{
  "n_layer": 14,
  "d_model": 160,
  "qk_norm": true,
  "tie_embeddings": true,
  "lr_mult_qkv": 0.7,
  "lr_head": 0.00609,
  "warmup_steps": 314,
  "final_lr_fraction": 0.1,
  "doc_mask": true
}
MLP neurons of a small language model. Each row is named by its layer, matrix (gate and up: input weights; down: output weights) and neuron, and shows model dimensions 64-159. Each number is 128 + 24 x the weight over its row's rms, rounded and kept within 0 to 255. A neuron's up and down rows have the sign that makes its largest values positive.
Before each neuron's rows is what it responds to, as a language model described it from the Wikipedia text at the highest values.

Tokens inside structured Wikipedia content such as heading markers (==, ===), table cells and separators, track listings, "peaked at" chart lines, and name fragments (Kum-am-oto, Y-im-ou).
L6.gate226 [144  83 134  87 112 122 100 128 124  90 142 106 149 155 152 127 168 128 103 173 108 178 123 118 151 142 129 101 158 135 117 122 139 111 155 114 109 118 138 121 116 130 139 150  85 144 103 125 137 126 104 159 169 135 131 142 113 153 137 100 102 117 160 128 163 117 116 148 120 177  80 122 135 159 121 149 109 143 122 128 125 112  95 143 140 157 101 103 128 124 123 161 149  61 172  87]
L6.up226 [139  88 160  81 141  89 143 165 147 135 110 131 170 148 183 116 135  92 161 156 104 127 127 157 119 138 162 123 126 124 116  73 108 149 161 105 142  92 105 115 130 145 105 144 130 150  76 109 108 132 144 126 132 137 134 115 109 128 122 145 113 138 179 126 140 111 136 105 122 130 125  82 117 117 145 154 121 133 118 105 131 161 119 194 124 110 169 156 107 144 132 106  95 135 161  93]
L6.down226 [149 110 152 127 118 129  75 147 150  78 157 137 150  77 115  97 119 137 102 182 135 161 146 118 155 163 123 123 144  99  92  93 163 131 103 158 142 112 134 149  98  89 126 156 167 100 145 136 143 127 158 126 122 142 118 116 168 152 168 133 142 107 117 108 159  99 100 173 150 167 133 152 132 168 126 157 123 123  97 101 151 145 119  87 138 154  94 113 118 148 139 155 142  88 135  94]

The pronouns "it", "It" and relative "which" pointing back to an earlier noun or idea, as subject ("It is a Grade II*") or object ("give it up"), plus occasional "him" or "us".
L4.gate348 [106 164 134 152 146 143 149 139 138 124 152 109 130 156  90 122 119 136 111 125 136 124 147 157 102 137 106  94 149 143 121 144 131 114  93 130 133 152 125 127 122 120 113 127 129 104 119 124 179 109 171 127 146 113 113 127 146 163  79 134 153 156  97 107 105  86 111 159 112 152 128 141 138 138 135 189 104 154  87 104 143 105 136 137 112 194 138 114 154  79 119 175 138 141 150 115]
L4.up348 [135 114 136 140 110 134 165 156 138 114 138 123  93 112  96 132 170 137 162 112 139 136 120 129 104 142 150 153  94 157  98 160 148 130 123 119 115 135 135 180 111 150 113 119 123 154 171 160 121 132 129 148 118 134 150 139 118 155  93 121  81  75 120 118 162 118 107  90 156 137  93 152 189 135 126 146 129 147 118 159  95 146 119  81  97 162  96  91 146 120 144  91  70  94 134 115]
L4.down348 [129 120 116 184 139 109 110  96 123  97 116 135 108 133 106 109 154 136 145 157 127 129 122 117 131 130 138 131 148 136  80 137 100  94 101 149 107 140 133  91 161 131  97 125  94 146  79 118 124 146 116 170 117 158 103 110  79 168 167  91  98 143 123 130 125 132 123 142 132 114 123 123 142 147 158 134  77 138 181 166 125 144 140 118 151 149  60 150 157 145  99 121 118 102 100 144]

Closing == or === markers ending Wikipedia section and subsection headings, such as ==History==, ===Mouth===, ==Events==; occasionally mid-word pieces.
L6.gate352 [125 138 119 138  92 111 164 141 101 121 142 132 123 116 117 128  77 115 161 119 148 128 133  92 102 107 162 135 142 162 138  90 156 134 151 135 148 135 152 148 119 126  87 139 126 142  89 162 126 130 127 122 141 159  74 155 125 137 103  89 113 143  92 162 135 118 168  88 130 137 121 126 129 155  82 173 138 102 156 142 145  88 112 134  88 137 138 168 132 157 146  86 140 112  68 130]
L6.up352 [116 105  91 152 143 119 103 140 134 124 111 132 127  73 147 131 135 137 148  82 183 148 144 121 108 119 148 169 192 120 144 116 131 103  70 113  98 105 128 145 151 120 106 152 136 148 142 138 139 170 133 100 115 122 124 128 104 120 107 182 102 116 156 102 159 182 118 130 138  79 158 109 110 135 121 133 161 160 119 124 126 135 129 121 170 121 119 129 107 101 165 118 161 128 149 126]
L6.down352 [136 140 110 110 121 111 118 155 112 145 110 112 112 142 146 162 168 142 105 133  77 167 131 128 143 142 107  95 121  86 124 162 113 167 119  98  57 136  92 130 127 109 178 116 132  90 170 100 135 155 169 137 126 126  94 102 142 130 160 123 139 134 138  89 132 139 135 180 130 115 145 156 141 102 143 109 140 159 119 136 185 118 136 133 170 104 137 116  96  92  89 163 145 150 142 131]

Fires at structural breaks (paragraph breaks, "== " before section headings, table "| " cells), mostly in music articles, and on mid-word pieces like "pl" in simplistic.
L9.gate20 [147 144 142 118 105  67 100 153 108  86 158 172 178 125 128  85 127 128 159 169 120 144 133  94 139 150 117  83 110 122 124 138 155 143 146 119 159 119 174 127 132 136 141 141 126 110 147 108 131 120 131 135 117 116 100 106  82 149 115 120 175  99 135 105 135 120 121 120  88 196 121 122 131 124 124 130 144 102 151  92 131  85 123 159 123 123 131 153 107 134  98 133 164  74 193 135]
L9.up20 [123 135 126 127 175 118 116 144 123 125 117 157 135 185 143 127 159 114 140 145 129 167 140 132 110 128 122 118 136 145 146 148 138 160 159  91 131  94 159 116 177  66 157 123 115 158 124  57 144 108 150  97 132 148 151  88  98 120 126 148 104  59 112 115 148 123 118 152 104 159 132 111  88 124  87 145 146 158 112 103 103 148 137 129 120 131 129  91 153  70 104 149 142  92 126 131]
L9.down20 [133 112 116 122 125 201  99 114 129 140 104 129 151 149 110 122 154 135 134  81 122 101 128 132 141  96 122 123 145  99 117 174 138 131 166 122 121 132 126 108 143 129 112  95  85 152 145 128 170 174 183 100 152 103 170 148 144 154 119 114 115 107 104 149 137 120 116 117 148 148 144 115  89 102 185 146 145 137 156 131 119 140 131  90 124 123 137 121 134  73 148 153  89 111  55  90]

Pipe, newline or dash tokens that open a table row or list item in structured Wikipedia data, such as review-score tables, chart positions and infobox lists.
L9.gate424 [102 112 165 102 130 108 140 126 139 134 129  96 140 120 121 119 136  69 131 128 121 174 106 139  82  85 186 107 164 118 119 132 113 149 142 126 155 160 134 136 107 104 129 117 147 118 156 136 103 158 154 101 139 121 137 127 158 159 132 140 152 118 148  94  95 130 133 108 100 150 156 126 117 160 165  92 134 122 172 111 145 132  94 104 160 157  96 101 144 145 115 150 146 124 130 128]
L9.up424 [156 158 136 117 112 126 126 135 127 157 157 160 104 102 127 131 101 125 157 167 119 119 111 160 127 105 125 125 113 114 170 124 115 127  92  98 100 136 126 108 141 121 137 174  84 125 139 127  95 185 129 148  77 150  96 170  92 128 116 114 147 143  97  94 107 142 106 111 124 162 120 164  89 125 115 107 134  84 125 110 124 102 131 117 126 137 137 143 137 184 123  97 151  96 142 203]
L9.down424 [102 123 133 140 118 132 136 134  95  95 120 114 151 126 116  86 135 149 147 132 144 124  89  96 132 118 134 106 140  96 104 124 160 110  98 127 169 125 115 148 124 117 149 143 143 132 163 132 150 141 123 141 131  99 155  90 140 153 164 133 139 148 159 146 144 120 128 134 151 114  53 165  76 155 120 133 114 139 150 142 142 173 159 103 120 142 161 104 114  99  98 135 124 125 111  53]

Blank, dash or zero cell contents between pipes in markdown tables of stats, elections, lists: a space, —, 0; weak mid-sentence words like is, do.
L9.gate118 [152 122 102 134  96 141 147 154 132 101 149 135 135 136 133 121 128 140 145  97 120 129 142 138 118 132 132 117 101  98 112 152 128 174 123 147 126 154 125 113  62 145 145 118 142 129  76 159  95 107 133 133 129 133 133 120  82 158  62 132 173 103 133 126 108 103 119 126  77  94 142 157 127 115 131 148 121 130 142 156 177 121 164 174  93 138 104 133  96 121 140 121  93  93 126 142]
L9.up118 [146 133 107 157 112 157 122 125 123 148 126 155 179 166 139 134 118 165 153 106  90 165 149 133 110 102 153 121  78 150 115 119 105 157 113 115 129 132 127 138  92  89 128 167 111 111 128 112 100  86 125 151 137 168 135 150 128 116  82  82 151 119 115 137 126 133 126 140  99 108 148 164  98 145 108 108 139 117 131 140 135 154 136 100 104 132 124 110 140 120 103 162 109 144 134 155]
L9.down118 [133 105 115 179  90  80 119 150 130 188 161 170  99 117 110 166 140 125 180 125 167 163 160  99 144 140  75 128 141 143 146 151 113 109 160 149 116 132 107 157 144 102  88 114 115 152 114 147 128 131  93 113 123 161 120 184 115 144 125 132 121  48 112 135  97 142 125 168 133 108 134 152 107 106  91 129 111 119 107 133 123  98 138 113 133 143  80 143 114 130 134 132 123  98 112 136]

Fires on verbs right after a long noun-phrase subject, such as was, were, made, it, and on first pieces of split words like par(allel), fr(ustr)ations, rob(bery).
L9.gate122 [121 156 171 128 145 108  87 123 121 142  95 165 118 121 133 114 175 127 127 111 142  98 159  73 116 147 145 162 129 103  87 130 124  91  84 125 113 128 130 164 107 125 162 135 100 102 150 151 145 156 110 180 158 144 151 155  99 140 116 150 149 128  91 154  76  96 120 165 147 131  80 138 142 107 108 139  96 129 128 155  79 137 160 138 115 134 141 147 138 149 110 112 119 134 118 151]
L9.up122 [147 109 149 175 129 141 140 116 128 148 145 141 155 146  89 111 104 101 121 125 176 102  91 109 136 156 139 103 165 124 110 108 160 109  84 140 135 123 121 108 153 152 144  91 138  85 100 113 163 117 123 129 107 145 118 148  78 114 159 104 130 128 121  79 123  98 127 172 143 192 168 130 110 139 103 133 130 152  98 141 157 125 114 190 109 101  98 131 110 169 114 149 138 104 134 147]
L9.down122 [110 175 137 162 178 124  93 109 117 123 129 117  95 134 143  94 155 117 142 139 102 134 124 139  88 127 121 188 136 141 107 114 128 103  88 127  91 122 124 140 144 108 117 124 133 115 131 154 113 152 145 120 163 127 165 128 167 110 104 146 117 122  86 155 124 110 139 128 121  91  80 123 202 147 116 134 100 131 147 120  89 114 187 154 135 153 157 160 124 137 136  99 134 129  98 141]

First one- or two-letter piece of a word split into subword tokens, mostly capitalized names and nouns like H-eymel, Z-edong, Sc-oring, with occasional mid-word pieces (O-sc-ar) and stray "at".
L4.gate440 [113 142  91 111 117 140 124 107 121 132 123 124 187 150 130 118 155 146 142 101 135  52 122 164  88 109 124 120 133 108 112 121 154 118 123  90 157 117 153 145 131 115 190 107 116 126 127 122 168 151 159 120 104 144 126 117 100 105 119 122 102 115 122 117 151 138 121 141 146 137 169 153 174  98 122 151 138 133 146 163 135  87 158 114 111 105 118 112  98 149 151 127 150 156 142 121]
L4.up440 [156 176  94 152 122 119 116 115 131 123 134 143 166 139  64 106 160 112 118  86 140  89 159 112 107 103  98 139 113  76 120 130 123 135 127 132  95 117 119 141 114 140 145 111 142 124 115 114 133 167 146 112 120 117 131 118 182 104  95 139 128 117 114  96 131 192 129 146 136 154 145 142  95 107 144 143 174 136 119  81 126 165 159  98 129 145 143 108 122 114 119 117 137 131 132 131]
L4.down440 [138 140 114 150 104 130 133 140 114 114  87 138 127 151 106 153 138 139 118 117 157 132 146 121 151 122  82 176 112  67 117  91 143 143 102 130  94 110 124 126  91 157 114 145 168 143 106 138 157 147 177 138 166 139 159 144 133  95 146 130 146 123 132 118 153 134 129  78 142 141 175 136  76 144  97 132 143 142 147 118  96 101 119 131  92 116 135  99 110 123 118 100 111 120  93 131]

Wiki markup heading closers (==, ===) and label words in tables and infoboxes, such as Surface, Network:, Country:, Author(s), Total:.
L9.gate413 [149 157 120  84  92 116 129 156 128 106 147 141 138 124 125 114 115 114 144 135  83 131 126 128 138 151 183 155  69 112 118 103 161 161 121 131 130 143 119  93 109 168 155 139 116  68  85 148 153  94 100 164 154 123  81 105  82 120 108 135 170 169 166 110 145 110 139 151 125 106 120 144 165 110 170 108 123 125 170 128 133 103 155 149 127 136 117 149 115  97 144 112 157 138 164 108]
L9.up413 [101 100  99 147  83 125 140 130 142 122 150 140 141 140 130 109 119 126 161 169 109 153 138 149 154 128 111 133 113 127 154 141 119 140 123 102 147  92 144 119 151 168 111 153  85  89 131 152 132 131  94 145 159  95 123 124 171 123 111 147  99 116 140 117 153 125  70 123 163 178 160  73  92 144 179 120 118 154 156 153 132 150 110 127 123 152 152  99 130 147 109 153 123 141 153 123]
L9.down413 [ 90 121 129 135 131  92 149 139 175 121 130 137 145 144 130 162 141  82  95 117 121 108 156 139 165  87 155 126 151 107 139 139 157 137 114 104 149 161 116 129 137 136 116  94 108 106 110 156 144 186 143 141 204 146 137 119  97 150 146  61 135 135 118 100 138 114 145 117 104 110  91 140 114 138 174 148 117 106 105 128 128 133 123 151  85 141 130 105 123 157 130  71 148  77 156 136]

Opening subword pieces of longer words or names, such as is in isomers or isolated, Cel, Car, Char; also the auxiliaries is, had, has.
L9.gate287 [116 149 115 107 132 118 137 129  64 129 108  68 119 117  83 110 141  77 159 107 134 153 136 160 167 140 144 141 130 112 107 148 152 147 125 145 140 150 121  96 130 170 152 131 149  94 109 144 158 130 104 189 156  98  65 131 115 125 137 148  97 120 166 145 143 115 119 120 149 145 109 170 161 132 166 159 134 104 146 167 110 136 103 190 140 130 118 136 127 140 142  97 110 114 151 120]
L9.up287 [111 128 145 126 155 106 152 114 111 165 104 151 130 146 105 125 114 141 134 126 106 154 156 104  97 110 149 161 143 126  97 105 173 104 126 102 131 116 148 137 125 122 116 166  93  89 129 178 117 100 113 133 134 106 152 111 122 115 186 150  69 112 156 122  74  96 148 125 155 126 111 142 136 138 140 178 141 160 122 117  86 155 133 163 137  88  97 161 146 107 126 117 161 121 115  77]
L9.down287 [120 126 133 168 151 156 102 135 109 126 165 150  99 130 136 137 104 158 124 164 113  71 124 124 125 102 139 138 154 164 123 143 105 108 132 141 111 133  88 123 153 114 118 117 111 135 123 119 163 148 127 165 123 112 146 112 127  57 140 125 133 167 103  83 110 134 152 104 152  86 114  60 121 117 168 109 118 129 127  97 135 176 157 102 158 104 151 114 109 107 104 101 136 169  73 126]

Second word-piece right after a capitalised first piece in names and rare words, e.g. J|ur|assic, R|is|alpur, R|il|ke, also requ|is|ites.
L6.gate340 [172 125 138  92 101 129 160 164 110 172 163  95 148 157 121 132 115 132 118 129 130  98  89 161 106 124 122 143 138 152 109 143 133  94 164 113 117 171 128 128 119 101 128 167  74 132 111 132 116 140  86 111 138  91 122  93  94 119  87 132 141 103 169 128 178 135  82 145  98 121 109 165 152 141 160  74 151 138 118  76 133 137 146 148 144 151 102 150  83 102 137 118 120 108 148 103]
L6.up340 [137 111 186 162 131 152 152 139 160  90 128 135 118 120  88 145 125 149 109 163 128 114  92 138 154 133 124 142 148 118 131 108 107 143 132 155 137 132 113 158 120 124 131 116  94 155 124 109 126 116 143 138 120 112 133 159 110 107 129 138 120  56 130 110 150 131 128 144 104 108 135 154 153 122 136  68 174  94 100 104 107 115 140 164 109 127 127 108 198 147 122  97 148 110 127 128]
L6.down340 [157  91 122 137 127 114  87 159 145  74 129 104 155 154 112 105 181 130 137 155 125 129  88 100 135 173 123 146 118 116 117  94 168 149 138 153 115 119  78  98  81 162 154 100 167 153 149  80 111 106 134 139 120 111 153 134 107 132 127 162 182 117 150 141  89 130 136 107 128 146 148 163 125 128 161 131 137 126 121 124 107 123 153 136 106 118  99 133 160 150  97 114 142 107 154 126]

Single capital letters split off as the first token of a proper name, mostly Chinese or other romanized names and places, e.g. X(iaoping), H(u Yaobang), Zh(uhai).
L6.gate393 [145 153 148 154 120 164  87  92 145 145 162 110 140 157 170  92 125 146 127 173 109 147 116 117 147 121 127 125 139 115 113 108 121 128 163 101 151 148 147 123 167 121 154  93 131  93 159 162 124 133 144 150 140  83 106 156  89 115 129 121 163 134 121 174 106 124 115 149 130 145 104 134  97 116 122 124 118 113 149  60 106 132  85 144 115 114 112  88 162 172 105 122 113 140 163 130]
L6.up393 [114 127 133 163 167  99 151 132 106 142 137  96 158 101 121 119 114 109 129 146 126 105 128 112  84  97 141 125 108 122 143 111 133 156 143 135 128 174 172 164 126 112 120  84 144 114 102 128 106 106 127 114 143 131 180 161 148 113 111 112 132 143 131 152 178 118 101 177 104  68 167 131 109 142 120 139 139 136 106 140 142 106 147  96 100 121 107 135 171 105 159 110 111 108 180  69]
L6.down393 [126 108 129 137  96 146 162 152 141 125 146 136 132 163 149 150 162 117  79 116  69 131 143  86 145 138 156 131 101 105 125 146  89 123  95 125 106 143 121 162 149 107 147 123 162 158 184 104 122 136 135 148 123 141  92 154 119  93 146 140 122  97 122 130 126 189  89  90 131 101 129 160 111 159 115 123  92 105 152 129 172 154  86 124  95 140 112 138 128 116 100 172  97 112 183 140]